From a checkpoint of a small transformer trained on Wikipedia.
Architecture: LayerNorm before each block, rotary positions, biases, untied embeddings, attention and MLP in parallel.
MLP neurons of a small language model. Each row is named by its layer, matrix (down: output weights) and neuron, and shows model dimensions 341-511. Each number is 128 + 24 x the weight over its row's rms, rounded and kept within 0 to 255. Numbers have three digits each.
A block is one neuron, or neurons of one layer that tend to fire together. After each block is what it responds to, as a language model described it from the Wikipedia text at the highest values.

L8.down1671:110140135145093117129104176108120094128084124153131085108125088119168133101133157146115113081104117118120124119130129126136106142117136070144075157177119148147084176141115137105142160098140107097186114147096097141115093100149072114128139090095144063143117111137131155130151136132129124091113129158108142152154121176134121108130106123163140153124142131143125126166094154085082118123113149145089109163105149143147135161083122173138109110141151127123121108154114111122142067127150141128133128119131137123127171119104
Responds to: Split verb word-starts

L8.down928:161111135134124117150142152127102131139135129117148160131163147121093143124137132126155113116145118110137137120096113179129137096137166087124124139137125116133081105139103148138152101148107134125136153102129107150165108149140104107145118126121154130119122119152134135119147115177097174128083133116096170165107144105111111148121106146126134169137174149164145120135136142133162142112109097190101157135127094102133145125120112088146148098161078074120144132162114105134107166163117117122102128131170130080161111137124
Responds to: Clause-ending punctuation and conjunctions

L4.down170:127136131101154110129119115162167141163123125156108142113136140118111109153077150121143156127115143114128135129131129161192110154113084158109154129105143174110116117175162160147143105108149099127165141118121142160121081145134136138081098162134151123117146144157147082131144109102135117117148133106124098120128132087138145151076130117127169116109145104121140113103174127135131121114166115121130165165131142119128107131118121147103183143119133141125150122134150102137136098145115101128168100122129110149135117139133
L4.down299:107166133169158153075090131133152097134124125120159105096152134135143141109155145140116136120128123116119125130161133093083125125130124133122135147125150097155111141116147098172128133186121163119136145136096126124145129136124151135120131110121132161154120108130110121161099143136111130145147147093159131138148104109148148122127126130127107121126120100164107146130133074128124132124151118133146163110171090106097091147114105123165170122105121140180097129104142134137128128118116117131180153142095156184106154094101
L4.down361:150160130130132113102068137136158153122122141140153085101131119088172125134126114150152136148130144114096147144129118120103150169123100130174112141140111127158112140146120112128163152160173173110129090111115105123124170124099142159112099101165146188142085158128125161181109111106160122149166203107121121127144091141130166101114101123123101116121155129145138096110093109091129106089127147133155137121154152105120108108126124097122146125147167159167084118114157116135112110127124117130158167072104127166149106079142
L4.down362:125150140148144146115127099118166138156101153135139115169139099135146087136120100124135135119156123122120136165093121150100160141119090121096150125101110122108126076163154139125123093121109122126147149114114155171118130143123153096067120146150163145110138142129117134163098112143135144140160141121127118110107108115135118141113136162122150134137153081118152153148156089106099106107139105151161173128127125103160103159123099090133141135101138080135151141107124128152136129115089133125206105121124123134134148131108
L4.down1249:109176121142137148125107134105075061167149127120170129139130126129176106126134152125132142130118134151105148127103141123076110147153185162097126088136123087104102168150150121143123137144097157130147169114114166125113102141127150150110123117127108114168130114092134119136116128124112104132130142116131094155130119133162144112075129134147116111157135118113147128133118100122089130117112126044119161107171107163141127173173140122122139162120154111133139090067165110122125132114131115144139110123151148133142109115138
L4.down1279:161143081130110164145132120118175144137105174114124136157094133176131116125128086099119139116134100129147142150085110120074157133097123102147121128120104145097139108093138155164125122129113159144130143143099120149124123156170113092126144129155140148104103131124104141154115086094137122160143120128120108120118135123143131114123121155084125126151134085141099151142143115140101059089148126148162162137121143073134117108148140118127054124144111113113167152125097163116110133120105142135153131117122111136140147109101
L4.down1309:122116150138106103154088129124112138161127136113153112123136105096135093129104141160169144170127103115122096128143131127150126164120130167112152129117159126082108148109109117106152100120134152159114138159150124125132150130078153155105138135125109143127125138119152142152163126123086121101145142084138100148116140124122125093109112129142152173113157100169145140128103121110110108131159134133121162123159158158111140138103119110103109113112130135172147125141167120101117173102063124127148137099129115126164137174177
L4.down1755:112123133106107142117102114128155121143112137101197104167175146083152070136141143112136103171127145128140136098094111145142126168119108122131136111137124184138088155156096098117088142135163125131128155128122142200149113100107132151097116099139156128117105144085148170160109118117123125153152136105107124158126102085142146158129109121145135141148115142180125135167149132090080130129127123172110067116160136124175165151152158134157119145158136121103090114142156106108107122140131143127159111088135126136130113136091
Responds to: Head noun after determiner

L4.down148:142129139110101186154069136136130127146103130106127155122161167083133093107120165110112157151099154128099102103144121113135111185131115137156118108156138181123114171141132140104104179152142102097122144147165105153134079102137150202093078122114106098101124097095147111148120066100123124138142142076119131119087160103154119134124130099113162129100152108148111116161102171121083182132150144133096128069125090183163144140115138132146147172185135132117141130129139125121138135139166107160141091137139107078117084175136
L4.down188:124128137145156142113128153103119098117164133143060103140177166136134140127130132153153117165110133168132132117125135120127074126112135169139136149152127184137119157117162115097141132127123094121152092124143117101124107111163099133086139119171170112101126127144171131118126142104156120133135095197149143113154139129133138115154106142153133138123118102128122093100109154094102118154106154161126140150137068166134133120144137132089094114100111092160142149130102147106111109133107124104120132176085098102107180156148
L4.down322:144118141146116135148138101111127137138123133146135101141166111126141070153129123137137159116132132145111121163109105118128146138115108138152150101131144164131081146134139098127140100110137102138157115130121145171131113123102115114110129117156121121124149113120158140129159149139159098098112121155147127133117132128086129137156176120108103131182118161091166130120116134137086095180139123117151121128150123173153112172125114105110113154126148072119094106161122113097108148110147110132126128139142134112126142124123
L4.down325:114149122105140131129104140135116106148116138144133111135111101132121111176136143095170159158099176158158132132095174143107050113132133152147142116128129164129142150132162102149167135118115110155127097120165143117120132122096116144125122138166132143124128124137129147104136172122135148173145112161144151151096196127170125112117130125114127105114128137127141098123135124131159091115127131187123168131120132161113130108116149133096100132126137124137116134138118134085118137111099089111142131104163102157152103165128
L4.down517:150145129118118122152128115132113115146126100145140142198124147113059112146140155118108108103144118143188138116133173146128092125127111115155152117142152170128123112132125140087157125103115109114154108121141134157103080079157078119148109111086119143105126131122132110109151131143132132119140089154120115090109173142153101131135141139119147160126117127126193127131128124119139154134111115079146156142118125165119142107144126126143083136109117127103123098112102144123089150122150097133114123132108120109160129137106
L4.down696:126146131169170123108095153118154102101119133153086091141154140129181108128133096171149083143130127097144128095109119122085106193101130127136150148149127149114147168083082101115087126104098167126129102187149120083149110101145087146115120104138159122118104137113148126148138126164107098137134148127168121115111149127140108146116130146091090145111112143171137134123105152093105103143156158135106179120131102115152135090152123137090134148145136150130122135116108138123120101110158113116096139165105093121122122129139
L4.down1369:155112126124100106157144096152142127128120106150111128191135148130062114126144122113108111087169093112173156114134167141112077103113094129149156132114130146128121102149128143104144144085142102123152135136118135151103072091176090093142124109093127142093162129118122122092127138147126142122127108161112096116115156156154092132151144128143173142123114137135187151127135145133136146130110108155139131145112131167132144124151133142118102108130090104114134104146103150120118167113130120101138134134100138065131128133094
L4.down1671:129078110152100152123127106133145100105112129127119137091104133137146162140138095091119158160145108150116113162121151122124120113115131125122122159116115159168095089158072116138081167127131147155090096140121124124132116119172145114152126113162164164143152080095142149110096087107144082143116120147104119131138139112099096132130114129178100172154112087123123101096136113152100161162129137194163123121129099135111134140111079153159106095143124095108134116138122156087133111153151142104132142143127099092116119150073
Responds to: Role and kinship nouns

L4.down601:144133088084143079150151152146142119141116165142102141099149150185169115114141109108132173126106154115114179102127080116111109113124139124125112158115126149133071139075151181140103107132123155113143142170134126120122154140151093102113121119143119108138134110134152130147129154126124125123165114115121144106111125119126084133129126106130172132072139140128118111156127073102064124132122111184151121093150116129107146147167138177125134097138175119103165131121130127140116130133131092099101086138150112123132170142168
L4.down956:140167113132126178111109125127097114119111145134116123112143184149137171135147136123103147115094147130170130101109134128113122129144137141113081179090110101147074167104130163167153152128087116098146171130110121158090138130162141096105158158143127114091095160111146102107137112163094113143136127110108160108114132123102168145091157149104068154134183129091138159202145108126124116066142122160120112116133149121155107109189115107129093148156146115145151162110118153136097128162100106130142089122114147116129142104173
L4.down977:125173144135108134147143119145114124106125096111157135151123122169124144157154156136104137145150123123153098094163112141095126126084129147151096106087143067126116163121130128113109127132114132084159122124128130106092115134137110120121094183133145112129126161183147117153099175137103138133127119154114101125140135101083114131112136141148092148137155149100144151162112117100094063088153127122092142088115135106121135116125127149135098129119157130125110108112108152092120087141126132189128142134156140156125114161128
L4.down1303:128094119175127140098162117136127123116130118139129155131134107127098144147150162122137145132141101142156138113147119149095125132098121130127115110106127141124107136126120104124125152118120138157119125122132142124104145079136117132098149127137174125165114125160179124141119138115138101149134091158108098153133108096123129102126138117103078148133148127106139128191101135139137044114141139163138135146091117112152122153135108125096102130121153142149132145144083144142109123150103142142134114122142115159139183144147
L4.down1415:151129128091123075159136136121091131131134102166138094137160134131141057174146137118153127134109114149131143174148170116147144122139110119123110102159098148096130130119116127115134119107134080082170131121132130074124099132132057128136072136097134132110144141114128090119142132111160120116151165095206113161108109141132126104087145130088093052141115132090156142149152151117135136127117096088091084111147137177142126122149127081141134124106140132106143132104138103135120154146112142128130095134133136077157119136129
L4.down1456:149153129124063103132156081150108110137100104123130127147114122126117145141155128129093141094158132098142090126119125084123141139107130116127098136120144117111127117142104096117090105116105073129165133114114147139136088139139101110124163118109119166105140135165135124119131140087098139147146084170095145150136140140135140112152185122125101143138141150129149108192081115136096104095115075190129118118132149159154131154151090102138077177150138101108144124132101135115114130127096132160094105124143128129166111118140
L4.down1614:149138091117142136177150108137114136152130106108147128167182111125156053149106103132128158173102136106146095140129113159143113173152141130114112121138112150124136146138105124110124117142133121096144141122150106144137148155088146131127090139127140102093116152147155177123122162088153116151132137154147112116119120109115140123084098111166129120133132124104165162132112164110060051098134132103134153138144134116148145143131169125097114146166163152145140101109164135081126139152099157110140153127154146108121149125098
L4.down1785:163090135121111137136183125127116111128117094117111162156133130160105127139149106123100128102140108105097113132132117142066083094147163130140111133130120117145148142095130166131134130115102144133111136160118097086104119110107110131139139129159133138107136101129107122149093125097114147131157124142106108114109096139141155118115128141142147085146146101109115148123093130111146120127166127162084123084072129151180123095113180158172067114136144155139139135125125132097154129124085120153138118124131125158146124150124
Responds to: Number and phrase starts

L11.down305:122127126165132120111167098103103179101096090128179119156145138125118175124096120126124140141113087101118170145129105068152085104132125144147123105132099137106163089143136106131137139138088099163138157182146095138150129130093140089116089084127162146144096128141122086135140141120120131126107153152107147112123129155152129149131140090162144151133122124155178144097111138111118114119141131176176095129121101175062133110170156135117123064121147158163126135119121084188130120079160149112131126121128111128142098149106
L11.down1026:096120060162144129133133142132132156110163126093105163123183135140101146121138178153116137133120095100142155117084124101114132104149177138108139113143102115115098134088128055132106134184088123128158126075124105151107133154114109114094155144085081146124119138132160080123132114102104070105140107091130105114132121124113120179172155129099167126135106104135122117134117122106106130138136163222152098122142147172155132168152120123090134127145131081116156108194114149155143155100117159130157174162147143111107106168148
L11.down1669:155129107140133153166142132137109080140125105109087117121114160134134140130147115134121070111124126166104099162137105141125133155156117116152111114102068097144142161114099173139158187129158092142143119127157081106115169067138110117134144170137113166139120120126144112093105181092135109127134160181136140174166149133150130128129120163143132116138126135173120129129117123132148137106140144101099100144124098095076142127125156178157135088119153054084105134142112139133078143133139152109140146136115120103092127175114
L11.down1719:154073119124115094103098150099155127143135122158109120131106103161151095143151163082111141149123102157143138154122147101143142092154144154168080089101102126125082120104123091111091088133155130184109143137131108155148109098168135104075108122153174136158119096172125088136169105151164122134111117129137163157091162179089133192088097172132133103131105136125105140133100115176140095132116166142129118109160151147136110145146145128130144126121124117140129086124104116125139127130124154108136140182134108119138121151125
L11.down1730:122126145108115093088137101132120118143130106123121155115144107092109147107169134126141095150139174101134102087108160103137179145127164138139149120089133165141101092074144154114126124089167127089147080140120165164122116116144126181126134132087127167133149145130151138144148137109151129080138167109130123156181119126163141128126171105096125135113142153092133143119102080152114103106144104131111126101155106171111140112096142112101135152127101123156167110146105123178108130072107155099110153136166123165143155170143
L11.down1830:115067129160096111067106123138089151092116159086108118140125142127136130101149119119133143093155141129127124160093162143102135123138101118123118104140157120119136096152142095146084132112176146125114107148113116164132194136205147110118149076166083139119156102156175087124106146119129120119170147160149146129133119123107132141141108132153141149124129149134106147147072144102127119139112154142172069143139116205117159137120158142166142097149131142110129123163110124126105138131151113147151094111138107123138175108123
L11.down1963:116106131190125098143094123102086158125144128101108125121114117128111123102146122135125121125123136147155119092138131121086114132196152117161090117138126136135149106174128131110143145097107125138128104119109108145104111111175146155102157122082132138122151145150126163150093115144128121095158138124124115133122133121137115149099177103130169141120116115161122126128136100087134116089171093211118096166123091154122100149131144139088161086148142102152172100157124129141162147140145128109156139082128199142139139114127
L11.down2004:144137134084116136130144140136173114140139119142098131146162113166135173141081107147145103104142176138134131148085130138150180111110124117141158125159173163146125172122112094143143138131115095135142079154153123140112125162085123105152113121112071108097154152134134071104117108140114123143126126090131131099115130170137094144115132118107169152117115120083119133107166080119138132135095140057168123088117136151201093119133093113076151116114118106136129158114126118159110127180126121121096112140164132122141127122096
Responds to: Letter "a" tokens

L11.down115:169080125117130134134126137142106191143103130105088127141184133130093104128087107150130151139123107102140098156142154119107124111109157125182144062085156124151140122162119191123143117100131139119125128111159126120098129146097150102106162097131147137144143126119096153127101131120151140155145127111177151131140131093120119109104141129090147162108102111103106106139106149173133131114135107136138144111104133139169114122132107127076093092139154129115109092089108165106136111139120171124137122133128108136164114137128
L11.down178:143090134089124123176120143154097121110147134154157104129120168140122094130151179094121108124141083123097145149094144123150152137132136160128127109175152158124092159136116100130115110127165121126154100180137140149157167115103128091129114125082098151126110126133097137109151116111103144098116144122148159161156159129140114160092127163132087136113156132157139134124104103134120136122097084116125114105136130112123115135133115116121159102142107144067156130142161120124108112126130141137161127166093124147126138164115
L11.down459:170086138136103154130120108112142119139130123126120152106112157098161051094140144105135095135111134099114138154124163153145135155180135123066154116145150174130147100142126142161129115126157121152135157174164154155154160157090147111149133143087102152112126124139154139112139147105130164133116142146141159141130095138123151160143161089120088156120126089133156093120113099145159132111136135151150069118103140105109154162136141151098128120182166137156156120116139128137154200122171101111134139135147118091126113137155
L11.down880:069101155083179126106157126142114084137134134140112116071116124101111139114151097104138121134126100116157106196125099121131103100100102145158145145138090123105151078112120112110119154122105143160127129133115125159070162121140171138120131126154117096156135128133130149174159111161130154117105124159119162088141099120152153110151121189161106148125124106073125105082120101152180155151142143064136144158159112156086139177131160149126135097147163131131102140180111130096159141100125149134082121142138135095144135111122
L11.down920:146141113150139110208151108170121133134130125104149153147165171164112117100081161100106157116119132124122105128093108191108125108105134099133194141158100140099101168088139139123154101147132157136131141142126116129152096149105077142140117143122145131102139122141131104116172096125131133089138123094140138118109121166124086162134115145185066165147151142154129130136120073155123127111098131096154087120101146109099149122154075118118154152129072121111134170098117116141129115105092097151146154139157130159134154108139
L11.down1718:065128189086114102175157096134129139121117148126132163135090153104154124107122139127125094143127124137111151118201119134141149121152141122124148098179106149136203129145148140153138124128175113120137145127157158101125121131135112155120127118086138139141110150111099140129146142133121143133147113149165192123142140140076098170143149106158135113116155127126070147112112110126153111111108117082152103117124148131130176110109122167159144066132098125117141135102121122123154152097126138141120135108075140133127110146145
L11.down1858:152147101159141132140110099129111139181120166150096167128125127163121119105093162168123135126154162109097108132132143149133142089115115112120131103148182146146088148155137138128161146116123142128089111108131134120132136159118097120115118158068132118162105134119135111095149108113161099113169108126084130131149156138103157168119126112162190107113106108152094154085171134126104184153163153141133140101119188084127127102123120126159129092082130129111119089117131143103125149118123143130158147097112159145120163107136
L11.down1933:123117136139105121134166110139122120108157141092124100143141135149155089085118130135132143147163096147141127140155141079150180118137136134111113131139090149118135095180098132087130100079141080059158132103132136155169145119091159120147134101179135156135128111167131154135116142129147124178165108146161161179126131167120155126136114146166150118097152144142102113135138174114095172129111153059142099133085132155131141154128093105121151141113076104132103118175156122127118114131152144129147128124106073121128117104113
Responds to: Word-initial C fragments

L11.down34:168128161139153120153096157150112137133141125124111149164158122134135137153123121098163142104123135100155139071145153111084118107097165123156075174103114133126109158123130099095128136147132126131119084149133120092099091131106128103123161140123139109099125137124144127135090123156125148138082128113133105134134101085111154094139092111144141123168154101123142081134155125108131106098106099155133145099088121101112172119105109091103139114125113167171133070133162144127124128132092150139132168162105173166098177130129
L11.down63:107129155134125114134131146133139142112155158123118131121157095137144116107146092109124128104134131118166171110104129100127119159113143094152164161132123145138148138128091128100159171115097093127143100140143170148137173147172131126114147106135098163120122085120121131120142133153057123104156113142095128100096126136137151133123096103092156157122203119137140125120114163110121184205102093217119102101096127082144106158141140094160129071113158117082122126150105149148141121131191120138114128142113105122122142148135
L11.down106:162098166094105115119107136097111107140156142131170110118150132120147146175153132128112098118138090136143123081153140124161119137119109114095142132167092137148123149145109113161120124106103104122108132115145106114136146086153143129128102153135129089137140121115137135188126187151136134106117115145096113128095100140131138152129111108089124159129093145136127124132140143066150083124134110155116133126124099130120126130150081153103156152173103141123136097150081153098106103160123123128093135129140175117120143118093
L11.down555:091105174135163158158151120106116087150102146185130120187180116124111122156132162104128127158090118111103086119126103125121108123129133079101054122141117148120094119129130117121129137112156150159084112125152134125120129136114090129137107150118130091144126149119164134131174157163136092126162096141129147097123181112102101142114138148103164121143145091116125106160132125116091152141091134185137119125108149116121120146116096109110148131126183102133130142146136136123135101113112161077109124123131160135108130128127
L11.down619:142099139113157099155163098131136118128141114172125121191136109143135118172146111136117120102118167106196146114092120140107140120113136160148127139127130150139153128061103138128161122141101063146140130131159152136164139139099096104115161124131083156141103113112112108134155128167115123144136105132107148127134144164121122113137133113104118115150125091120135113110135111109111120123092098226127120147129126128129153134122151122114134152141128105134092118171139172093134140099111112168103148122140106099085121147085
L11.down627:121120104097134113099112154147120097141119118111118144155112084151137174127114108118148139155139105120139163071126155110179093113156117171124121149123103105149125119135126115166083114125088111146134160147140115106128150139109163126107143149152133117146118106099141136123106177141133151124087112117110146131134113141139139176157120133124143152123107112154124163070152139098155127082144161090096128140158148140084163112132158139142180123130107135128124139130121138136122107147126118134107106143095092128120177154106
L11.down1870:173144113123125110117121110165129112146161116158134137152117136086121137137145119154143090106160083129127155094153132110160156097182118115138113141115075113127090144150123153108154167136145106100141114141077134078102111103156119167137121174108096144171116152102150135152144134137183131128116128134148137155136110150174181106129123137132087117139116121110104119059115126100162147136108139118111106171101168114122156093103135133119147095106103124139114124085157171132102125168105130168173153110078118114149167133108
L11.down1886:104110141106163160180142117127154150133136066165181135163158109130116126123131131116132093135110179136148132150131124145142106107108164144149178146144126122112124134139105123107156146133155080137104111187147115133149102116178125104141165113145110103125116118106144141124148073145129100102146110143102133135154181101137104134116101088152147113144138103116111101102145142204122158130081123182107099111101162156148185138142095093098126149123185146126111115132117146139155146122106070095104134139151092091061135150114
Responds to: Subject end before verb

L11.down134:140096119162144138107163078076131107123160126102106107135126133158134194162102130156145164124112155105129144122113124127156135137108147131133150157188117132095171095101170141161150138151124124165147121110127150130141185133125136120099128108117101138137101083107103107139107150130171114115110112123126160164148161117123052116114123124129147116135127118141136131119167117124132146156144141127135116095129189093154106156101123094139123097109129105130149162153120137104134171138105118114099139126149146122108141115091
L11.down139:131096132136130140118157125114136118147143107102111144131115172163171121155089115152091144134144183139108117169111081148154113175129144134109105127110087106131104101100132117167125141130113105164080119106130122134145149148120124076082136123152128134171123091139143061122130111112138145170121091128121145155136110107123091195089128143125140151130112097158122126108143086144148118124166153183109111126129129095149126158172159081125073105122137127116129117110118161139108132156105167109097153116111135118109131147092
L11.down683:132089122111104131144139112139139138107128083124111123111114110179145129170128117182149121122119130144106161144107142119132126114089112127151117164118101127124097122149141138154113127115107151152085164107134142162137155093137138140123135166167104155126141145105108096106157138134113131129162128166141129140132138110113155172101098134145138122117128121133135120115141095138100138125133115234147128135121126096144083155122119107142094159128153130144164091120125130127109144136081132119135145086163139099143107108134
L11.down688:147093144123094161147162126123109114132114113168098103138145138151142157152134128131097097133123167123115126155124125134125116099101144139155128121098119129118124080128126126139144117145148127126107121081155157153154158149150137117149164141183114146145133103081126109124136107106144134160114126111109094122124143095122103147124096112100122141142131106126092144113149117133124143146122135199121097132152132127174128140117156076165110159152127110142114186133107118146097131139127128114120154086123088134083103092147
L11.down886:136094093151125107151109119144120146110156104116130125144125138131149141126109130146124160136128124141087130122070103140130063130147140116148110149110089137118145098115147110134098145109130154119131124099146088102159129125123134103145132186110144096161147084115133100143104132109135124128122117158168151157132107112132140165129141124120118144155142126120110143124117101083122103149125097255114127165086140131131141114101147143143075132128139125117136119103109136119119153122084142124129136157136145100118132130130
L11.down1070:110112113113151092166126118131071102131107102140081138128153156162181173119110135155136124164095142139123125174115131137104153127131145119128127133152137114125148091082151122130152172113108124153137107106196142110151153124137113138090157107155127129132138073122118123104152141132122084130105101126114110109167132110112134155143103115129120145172089135126126115111166151143153148136128136255122098137128157095120138134141134087105085120124111125128087123106153082120137180123135132116112144083179141101160148156151
L11.down1334:147108135119135100112121118140174114136102092120082118151116145173137143131107098144106120114114151118088144133150078129120149154106134145131138148126129112142138073133116140143129140127124137138093125093139153134184148121131129112118138119134135132153142090127162107136090117105134143114119140134120126127140133133158162147122130142109136128114143144161132111128144125120129110139136140000160084143123104121137146120126149109133091109090124144126143135123134125104105204141111138106120118121133138114096128132100
L11.down1771:129096105147106141137158136141076151137134106138131138127127155184124176143131128115110140117093158128100140133123114148137107134128124126107124144121120126120139122084135126153136152135131138115097132105148131166125156099145121083095142131132108120135137126151132066129121110120115149154102080152122122142110116104106142168116130132110120153112121144135134131139142101119125097122115151255126120122146133087123123124132114104138056133117124099114147085129093137112113160143126114136093160111133131110129126118135
Responds to: Sentence-ending period

L8.down1170:095177114122103149131152122146062120164141125150127127118129131149144115146126152133080133136193114116144094118128088125172124168118147143133128100120093133165123140054115092181136114142089101107190148116188186159113119078119081136142147168107137107148103162118150116097119135134113127125137135148109165143138130101148156140094170133148130113139129135134137153137101124124105123093119091174094111129139099140099134156132096147116161145101136127107119096120132110105134106145129114146115182173129120095142145109150
Responds to: Reporting/decision verbs after sources